{
  "positions": "rope",
  "init_std_o": 0.0,
  "optimizer": "muon_variant",
  "lr": 0.0162,
  "schedule": "wsd",
  "steps": 5564
}
MLP neurons of a small language model. Each row is named by its layer, matrix (up: input weights; down: output weights) and neuron, and shows model dimensions 16-79. Each number is 200 + 30 x the weight over its row's rms, rounded and kept within 0 to 999.
After each neuron's rows is what it responds to, as a language model described it from the Wikipedia text at the highest values.

L9.up878,247,207,168,214,169,198,170,173,188,246,183,195,233,178,227,200,182,177,181,232,218,227,198,168,123,193,175,213,224,212,156,214,172,187,229,172,264,198,244,251,203,206,275,218,188,185,177,218,217,238,190,258,192,166,236,205,182,163,199,177,164,197,216,248
L9.down878,194,233,188,255,209,202,258,188,158,189,287,245,163,226,186,202,247,230,207,207,188,201,180,153,207,159,270,152,198,259,248,250,147,213,200,191,178,206,179,210,208,172,164,221,260,217,220,186,189,174,242,168,225,174,175,208,218,198,215,230,254,223,229,200
Responds to: Inner or continuing word pieces of a word split into several tokens, mostly foreign surnames and place names (Zara-go-za, Ka-po-or, Kal-ama-zoo), sometimes ordinary words (carv-ing, Insta-gram).

L6.up1330,195,171,212,150,195,184,233,202,199,219,137,237,165,247,186,81,255,203,171,153,238,229,184,228,212,233,192,234,162,194,189,198,213,189,190,208,239,214,196,156,156,215,176,181,163,152,203,264,159,187,198,204,178,203,195,142,154,206,180,197,270,188,191,223
L6.down1330,219,217,237,167,203,252,185,157,227,227,232,204,167,227,198,184,196,176,123,188,245,148,190,267,171,186,173,215,174,254,208,157,209,236,219,187,229,175,215,173,218,194,187,221,189,224,234,176,236,193,196,171,213,210,228,163,225,275,212,178,226,256,253,178
Responds to: Tokens that finish a word begun by the previous piece, such as ang-les, aer-ation, leg-s, or expected phrase words like at the top, at number.

L6.up718,206,178,219,178,208,212,137,210,207,185,233,136,193,191,183,180,236,158,165,199,161,254,184,239,191,209,102,96,187,201,159,193,213,209,221,203,133,207,238,230,202,168,199,206,173,208,175,260,163,171,226,229,233,207,230,176,191,218,236,237,228,199,193,189
L6.down718,200,221,170,206,205,199,203,154,141,196,230,240,216,237,228,202,244,193,209,202,255,165,196,207,145,215,242,185,226,232,157,222,206,185,200,208,195,187,186,251,272,195,174,207,200,177,233,163,190,184,232,223,164,245,183,198,197,196,200,223,189,145,190,210
Responds to: Middle subword pieces of rare or foreign words, mostly proper names after a short opening like Ko-, Ka-, Ma- (Myko-no-s, Koda-gu, Kopa-on-ik), plus inner number digits.

L2.up135,176,182,199,239,182,220,237,184,236,199,203,237,191,215,192,171,230,212,132,262,183,214,185,192,208,206,253,192,225,228,199,185,161,195,178,191,175,286,235,203,203,169,202,182,199,173,171,172,212,175,251,198,249,177,218,203,207,201,225,179,181,171,192,177
L2.down135,222,209,142,252,184,189,205,195,254,226,193,213,215,186,138,173,231,235,196,210,225,211,252,184,220,142,193,145,183,210,200,203,177,230,161,204,162,192,257,232,248,158,181,196,187,198,191,208,188,216,215,201,217,157,239,187,191,217,173,170,173,198,121,171
Responds to: Short consonant pieces split out mid-word, mainly voiced g, z, d, j or nc, such as experie-nc-ing, Ra-z-orback, dra-g, O-z.

L9.up863,168,234,118,202,230,212,222,137,200,227,174,129,166,257,221,185,178,171,189,220,255,184,136,200,180,211,216,234,214,212,173,208,162,181,231,227,203,186,203,211,136,197,235,246,199,190,223,211,205,185,219,202,148,215,203,172,199,220,247,223,216,176,191,186
L9.down863,230,180,245,158,210,176,208,217,166,224,204,180,211,195,217,202,250,248,167,173,178,223,228,184,198,187,214,128,178,233,273,177,193,233,181,172,174,142,180,181,236,165,183,191,215,182,214,146,203,185,111,192,213,222,234,213,227,181,244,239,221,212,217,217
Responds to: Plural or word-final endings like -s, -es, -ches split off as the last piece of a noun: spines, crystals, stages, aldehydes.

L9.up554,160,198,194,223,205,163,211,210,220,216,217,246,195,240,222,166,167,200,233,158,245,195,189,215,178,204,174,235,175,224,190,192,256,175,207,219,117,165,208,207,209,253,198,234,217,172,210,160,177,210,193,208,184,268,174,230,151,173,184,249,172,175,239,174
L9.down554,202,168,202,208,181,198,216,167,183,208,200,243,227,167,208,197,167,203,231,199,201,188,201,212,217,211,181,179,176,181,229,200,215,216,234,195,189,196,198,254,207,242,141,181,225,241,165,187,196,231,156,209,239,245,152,189,203,199,179,180,194,193,213,183
Responds to: Word pieces or words in the middle of multiword institution or proper names, such as Anthropological Association, County National Bank, Aeroplane Company.

L2.up1276,242,196,158,140,213,192,204,191,210,196,219,250,194,230,242,271,219,198,229,196,257,195,120,193,176,176,157,158,224,182,188,228,186,198,241,229,167,136,194,204,178,186,227,207,198,191,176,197,180,211,230,204,138,190,175,169,217,164,226,225,187,192,223,210
L2.down1276,207,186,237,159,223,192,257,217,240,230,224,185,202,151,156,214,236,170,215,201,232,163,159,281,230,240,250,205,213,183,220,220,220,195,231,184,172,113,232,229,205,112,170,84,193,200,171,226,217,205,167,181,180,181,151,200,159,221,227,246,227,159,218,268
Responds to: Word-final pieces ending in s that mark English plurals, either whole nouns or suffixes, e.g. graves, gloves, shows, schools, Districts, games.

L6.up196,187,229,175,189,206,171,191,243,222,261,183,227,234,192,208,178,201,163,243,186,211,182,271,229,196,187,173,173,202,223,240,184,124,141,226,173,170,250,177,184,210,222,256,136,215,212,258,170,198,205,219,189,222,225,164,167,220,168,202,147,152,164,234,192
L6.down196,176,237,210,193,233,189,144,158,192,176,216,199,181,272,239,187,186,202,236,260,183,185,162,167,198,238,195,215,193,174,245,225,187,174,184,176,204,218,228,160,202,110,215,210,205,193,160,194,229,212,250,211,170,192,239,207,227,236,190,226,176,189,179,213
Responds to: Last word or word piece of multi-word company and institution names, e.g. General Film, RK Diversified Entertainment, Social Science Research, also periods ending such names.

L2.up112,177,216,204,194,162,189,150,171,225,215,200,187,244,219,204,192,187,182,224,184,191,175,197,233,227,188,207,237,192,210,231,212,210,185,197,213,173,182,134,176,166,260,212,218,197,163,217,153,214,217,254,180,211,240,204,185,218,195,209,156,151,199,254,201
L2.down112,141,178,205,207,173,177,181,212,221,215,226,211,229,205,180,221,136,227,225,138,221,171,231,144,199,150,197,257,155,188,232,219,200,184,186,205,221,210,181,218,188,194,231,200,227,161,247,213,242,245,208,215,185,208,199,207,247,208,246,189,163,194,188,177
Responds to: Capitalized first words of multi-word proper names for parties, countries and institutions, such as Democratic (Party), United (States), National (University).